{
  "d_model": 768,
  "n_head": 6,
  "vocab_size": 28790,
  "activation": "swiglu",
  "norm_eps": 1e-05,
  "rope_base": 10000.0,
  "bias": "none",
  "tie_embeddings": false,
  "optimizer": "laprop",
  "lr_mult_qkv": 0.7,
  "beta1": 0.9,
  "warmup_steps": 558,
  "doc_mask": true
}
MLP neurons of a small language model. Each row is named by its layer, matrix (gate and up: input weights; down: output weights) and neuron, and shows model dimensions 208-271. Each number is 50 + 12 x the weight over its row's rms, rounded and kept within 0 to 99. A neuron's up and down rows have the sign that makes its largest values positive.
Before each neuron's rows, "fires before" lists the tokens most often just after its 100 highest values on Wikipedia text that the model never trained on; "fires in" lists the words (lower case) most often at its 100 highest values on Wikipedia text that the model never trained on.

fires before: " the", " his", " them"
fires in: "of", "to"
L2.gate1596:64 54 56 56 71 53 31 54 60 57 41 36 38 59 50 67 51 26 44 55 48 58 69 59 46 60 47 64 52 41 42 51 52 61 42 59 72 41 58 44 50 56 65 66 46 45 51 52 25 45 51 33 18 64 38 56 61 59 50 62 71 43 76 64
L2.up1596:54 39 46 46 61 44 55 60 58 32 46 40 47 42 60 40 58 49 51 67 48 39 51 52 46 44 66 56 43 42 66 50 45 43 51 37 43 60 55 63 51 48 51 48 55 58 50 46 87 52 55 47 61 47 51 47 41 43 51 55 37 85 21 47
L2.down1596:58 70 35 57 58 52 44 39 60 51 45 41 18 67 43 53 39 52 60 57 43 45 58 58 46 58 70 45 58 64 68 35 35 58 56 44 57 56 76 63 43 47 59 48 62 55 55 63 57 54 48 56 79 50 64 60 70 51 49 48 55 67 43 39

fires before: " |", ",", "–", ".", ":", "'\n"
fires in: "2008", "2003", "2006", "06", "308", "66"
L2.gate1379:43 21 44 47 42 58 58 61 53 62 51 32 48 43 16 59 47 42 57 52 60 45 57 50 49 44 55 48 63 62 35 29 47 43 59 55 40 52 74 31 41 37 36 54 74 48 53 34 57 55 44 56 33 56 52 36 63 51 44 45 25 56 65 40
L2.up1379:66 48 33 39 48 55 52 68 49 56 65 52 33 42 53 52 49 49 39 48 32 48 46 45 52 44 56 82 39 58 60 34 51 55 62 51 35 32 49 42 60 48 38 53 77 39 48 61 52 63 46 37 59 64 54 61 58 45 66 47 50 40 63 45
L2.down1379:48 65 33 50 55 58 57 35 61 60 45 81 33 38 78 81 45 51 44 45 56 45 38 52 52 54 54 53 50 63 46 50 41 81 54 38 65 46 17 52 64 56 57 25 32 59 59 48 50 37 59 37 60 49 78 31 31 33 39 55 58 44 52 69

fires before: " the"
fires in: "of", "in", "at"
L2.gate427:54 45 50 53 63 31 25 49 52 47 47 35 61 50 36 67 74 27 58 70 55 68 61 60 57 49 41 65 63 40 52 48 46 43 42 70 44 36 47 39 34 59 31 44 43 29 44 71 55 53 41 56 50 55 52 27 55 50 39 51 47 67 50 42
L2.up427:42 63 53 46 35 50 56 34 43 75 57 48 45 30 64 39 48 49 49 44 53 44 12 74 54 49 56 37 46 59 77 46 37 50 47 64 46 54 71 47 49 40 50 68 65 54 58 38 44 48 50 45 66 40 57 54 65 51 60 45 62 37 55 48
L2.down427:50 54 41 74 49 33 24 41 71 52 48 54 29 45 47 52 31 43 46 40 45 47 52 58 37 31 65 39 39 51 29 58 43 55 40 51 21 56 45 40 73 33 54 77 40 49 44 51 43 48 75 46 46 45 43 47 72 44 50 55 44 59 50 50

fires before: "5", "4", "2", "6", "3", "0"
fires in: "2025", "2022", "2024", "2026", "2023", "2020"
L2.gate1386:44 45 38 35 37 36 54 43 61 55 50 44 33 54 30 34 46 64 59 60 72 34 36 36 32 33 55 51 53 30 55 48 66 77 50 41 32 53 23 32 50 34 43 57 64 51 57 15 43 54 30 43 40 27 47 41 48 60 39 35 56 54 41 35
L2.up1386:71 73 61 40 52 57 54 45 43 57 55 51 53 31 31 55 45 48 43 48 44 57 71 53 58 46 59 54 52 67 40 53 60 48 52 49 48 43 69 64 53 57 43 66 65 38 46 62 52 48 59 51 64 49 36 67 47 51 55 76 44 44 56 73
L2.down1386:54 76 40 31 57 52 63 42 52 36 58 57 40 47 47 31 58 58 42 56 62 45 60 57 46 32 45 45 43 47 66 40 51 45 37 48 66 66 44 45 41 24 50 47 33 44 47 26 63 51 60 56 44 54 75 58 53 55 41 23 46 61 52 31

fires before: " the", " ", " them"
fires in: "of", "to"
L2.gate1279:61 30 64 40 61 59 70 78 64 61 35 38 55 47 49 50 42 29 43 46 56 44 42 58 41 69 59 43 58 39 26 48 42 44 63 43 61 50 58 71 53 53 52 45 56 64 65 36 69 50 39 58 49 26 54 27 55 52 53 61 55 65 37 23
L2.up1279:66 38 71 57 54 68 46 79 52 39 54 54 47 42 39 77 52 33 62 67 43 35 72 52 60 47 65 41 49 63 54 43 62 48 39 28 53 52 48 56 32 41 44 62 43 49 62 46 59 36 47 46 46 40 53 56 42 50 58 55 55 77 66 73
L2.down1279:54 52 40 65 58 41 46 50 51 44 34 46 33 68 56 30 52 42 59 49 64 23 49 47 38 55 39 49 28 51 60 54 38 58 42 44 42 49 40 38 75 46 61 45 37 47 42 27 32 72 35 49 74 64 59 53 59 49 55 62 38 66 44 44

fires before: " the", " them", " his", " those", " "
fires in: "of"
L2.gate1664:64 51 62 46 40 41 47 58 48 40 51 61 68 43 54 48 46 24 55 52 55 58 63 54 48 70 58 47 72 41 58 41 61 37 69 45 60 39 48 48 54 63 63 52 36 84 43 20 60 36 44 42 41 60 42 46 76 34 57 56 44 57 67 64
L2.up1664:82 53 42 48 43 51 60 48 63 39 37 46 35 66 24 54 58 58 33 46 50 51 53 56 47 41 45 65 59 47 50 52 38 56 43 50 53 62 53 62 51 33 63 51 53 69 55 58 34 54 53 50 35 43 65 42 50 40 49 37 53 87 50 70
L2.down1664:61 53 60 34 57 44 56 60 57 37 68 59 50 70 41 38 58 34 51 48 57 49 54 52 41 61 68 42 31 56 38 45 67 50 57 40 58 48 62 55 56 65 56 36 43 71 42 35 54 53 48 45 59 91 47 36 66 35 44 44 41 37 74 48

fires before: "2", "1"
fires in: "2025", "2024", "2022", "2021", "2026"
L2.gate18:49 44 61 55 54 57 52 61 15 59 28 57 33 56 33 41 69 22 35 53 54 40 58 50 37 22 49 54 52 28 39 47 59 61 39 45 50 52 46 46 43 35 69 55 47 37 25 46 40 55 32 38 24 43 39 63 60 44 46 42 38 67 48 36
L2.up18:52 35 52 30 59 58 60 53 34 55 39 67 26 45 51 59 55 41 47 23 51 44 61 36 73 34 60 53 44 32 48 31 64 36 51 47 51 44 60 52 26 47 73 55 36 49 32 73 50 58 46 40 27 52 22 55 43 52 58 46 54 38 42 44
L2.down18:41 67 33 24 30 47 46 33 21 47 66 54 53 55 42 38 56 49 61 38 54 42 48 50 56 52 72 29 53 43 46 47 46 50 64 35 62 37 33 43 67 65 48 50 43 45 50 84 72 61 38 37 60 59 59 45 53 42 46 36 38 54 56 34

fires before: ".", "1", "0", "2", " |"
fires in: "0", "01"
L2.gate1914:69 40 35 51 43 45 36 64 52 66 46 66 38 46 60 52 55 75 47 55 47 46 42 47 38 64 56 59 52 42 58 59 37 28 35 55 50 37 55 48 63 60 37 58 50 40 45 39 39 53 44 46 33 61 56 64 33 48 52 31 59 38 50 58
L2.up1914:65 56 51 35 59 33 37 51 53 36 34 50 57 59 33 43 57 51 48 43 53 61 41 67 33 51 59 30 45 56 61 54 51 33 68 35 61 53 32 44 20 50 52 42 39 66 47 46 32 58 55 35 60 75 42 53 74 46 35 39 27 50 45 55
L2.down1914:45 47 51 42 55 43 43 51 74 40 30 53 33 68 59 50 32 51 45 36 35 58 46 70 68 43 52 40 63 46 74 39 29 53 14 46 28 41 55 63 59 66 50 49 19 38 35 56 51 46 48 54 43 78 57 57 51 33 57 35 50 40 45 54

fires before: "5", "0", "1", "3", "8"
fires in: "2005", "2000", "2001", "2003", "2008"
L2.gate653:50 49 29 46 30 42 45 59 38 67 42 57 47 67 52 34 67 67 48 62 64 35 39 57 42 58 47 43 65 47 49 49 45 49 32 34 34 58 38 44 49 56 42 49 49 45 17 55 30 60 34 49 47 51 45 68 41 63 32 31 39 56 51 33
L2.up653:38 34 45 40 59 49 41 55 50 72 32 57 63 37 37 35 57 28 68 47 61 53 46 44 60 53 55 53 56 34 50 36 54 70 30 37 49 54 39 53 65 36 43 58 62 40 42 71 54 49 41 74 54 45 42 50 51 36 55 45 51 42 39 35
L2.down653:33 37 46 49 48 50 57 49 48 57 55 41 66 43 67 48 40 46 59 62 70 47 56 30 51 60 44 72 51 29 22 53 45 49 58 55 65 51 45 32 39 48 47 56 81 54 53 71 58 59 43 47 40 26 28 39 52 65 65 70 38 39 38 38

fires before: "0", "4", "1", "6", "2", "5"
fires in: "2020", "2024", "2021", "2026", "2022", "2025"
L2.gate1661:57 59 26 34 34 40 36 67 66 70 41 70 41 55 34 40 40 53 67 49 64 66 42 35 62 43 57 56 60 42 32 56 58 73 42 44 53 58 53 42 64 52 57 51 67 50 63 39 68 78 43 51 34 60 38 57 71 57 32 28 56 40 50 63
L2.up1661:40 46 49 46 57 57 52 48 72 44 40 40 30 43 31 57 57 64 38 22 59 57 52 57 44 46 57 35 44 57 47 50 57 30 53 24 57 32 47 23 61 47 26 68 49 37 46 46 28 34 42 44 46 33 42 57 47 33 60 43 25 35 38 39
L2.down1661:40 44 42 33 47 49 53 49 41 65 46 62 52 80 40 30 59 43 37 28 48 59 37 41 56 26 43 48 51 56 43 33 49 65 29 60 41 56 53 22 68 36 61 45 36 52 49 27 43 47 59 36 49 48 39 56 66 67 43 23 47 50 46 52

fires before: "2", "3", "4", "5", "6"
fires in: "2022", "2023", "2024", "2025", "2013"
L2.gate946:58 62 35 47 38 37 44 65 55 56 55 56 57 59 33 60 45 63 33 68 61 62 75 43 64 45 28 68 43 47 62 49 51 40 53 42 42 49 34 48 33 46 29 40 42 19 49 37 45 56 68 43 34 58 55 62 51 48 43 55 51 64 44 44
L2.up946:49 56 25 38 48 40 48 62 41 61 68 50 61 36 49 39 33 51 43 54 22 42 47 32 65 26 45 71 50 39 68 36 43 60 14 41 35 63 38 64 50 56 58 56 62 68 41 28 44 56 64 59 54 61 57 55 58 52 58 58 54 56 35 44
L2.down946:42 57 50 55 61 43 63 59 43 34 53 50 61 61 60 39 67 39 48 59 53 60 32 52 43 44 40 35 52 28 52 45 45 57 47 53 52 52 40 47 64 54 56 31 56 62 32 39 33 66 36 89 54 63 72 38 42 39 52 64 58 59 37 47

fires before: " ", " the", " May", " August"
fires in: "on"
L2.gate820:66 73 60 51 36 40 34 35 64 35 61 30 67 52 53 59 65 56 26 72 30 61 46 72 39 43 57 66 70 74 67 45 56 37 30 34 57 48 50 34 55 34 52 40 76 59 67 37 57 62 36 57 47 72 46 68 59 46 47 40 65 63 44 60
L2.up820:74 57 49 71 57 56 37 62 59 51 50 49 52 59 66 38 57 49 68 54 61 30 63 68 49 65 21 68 37 53 45 49 41 47 33 40 39 37 55 61 28 43 49 47 58 48 39 53 65 55 55 72 65 42 56 37 46 66 12 61 59 50 38 57
L2.down820:34 57 69 53 32 28 45 41 38 38 59 40 57 59 56 37 63 60 48 51 42 42 40 38 57 71 36 53 34 68 47 57 37 43 32 48 32 57 54 35 38 45 45 48 45 67 60 45 31 56 53 45 62 72 54 76 20 14 28 43 36 62 48 44

fires before: "2", "3", "1", "4", "5", "6"
fires in: "2022", "2002", "2023", "2021", "2025", "2003"
L2.gate1708:51 43 60 51 30 53 27 67 52 30 60 55 52 42 46 48 44 59 63 46 39 45 46 41 54 78 54 64 58 28 41 65 51 56 66 47 71 54 42 62 22 51 53 44 65 39 31 40 32 39 40 38 52 59 56 66 61 43 54 51 59 22 60 60
L2.up1708:50 70 40 25 61 50 46 32 52 53 36 43 64 44 52 54 64 54 66 48 53 41 37 61 41 38 49 61 42 57 67 47 39 57 35 59 27 46 51 62 41 39 47 59 41 53 54 45 34 70 31 49 53 57 47 43 42 54 31 54 56 33 36 60
L2.down1708:34 44 47 51 50 32 25 30 58 76 30 53 43 80 69 67 59 52 53 54 60 61 76 59 52 63 62 61 59 43 26 62 59 47 52 67 43 65 51 42 53 61 65 35 38 59 41 57 37 33 36 42 54 49 54 65 59 59 63 36 44 43 69 71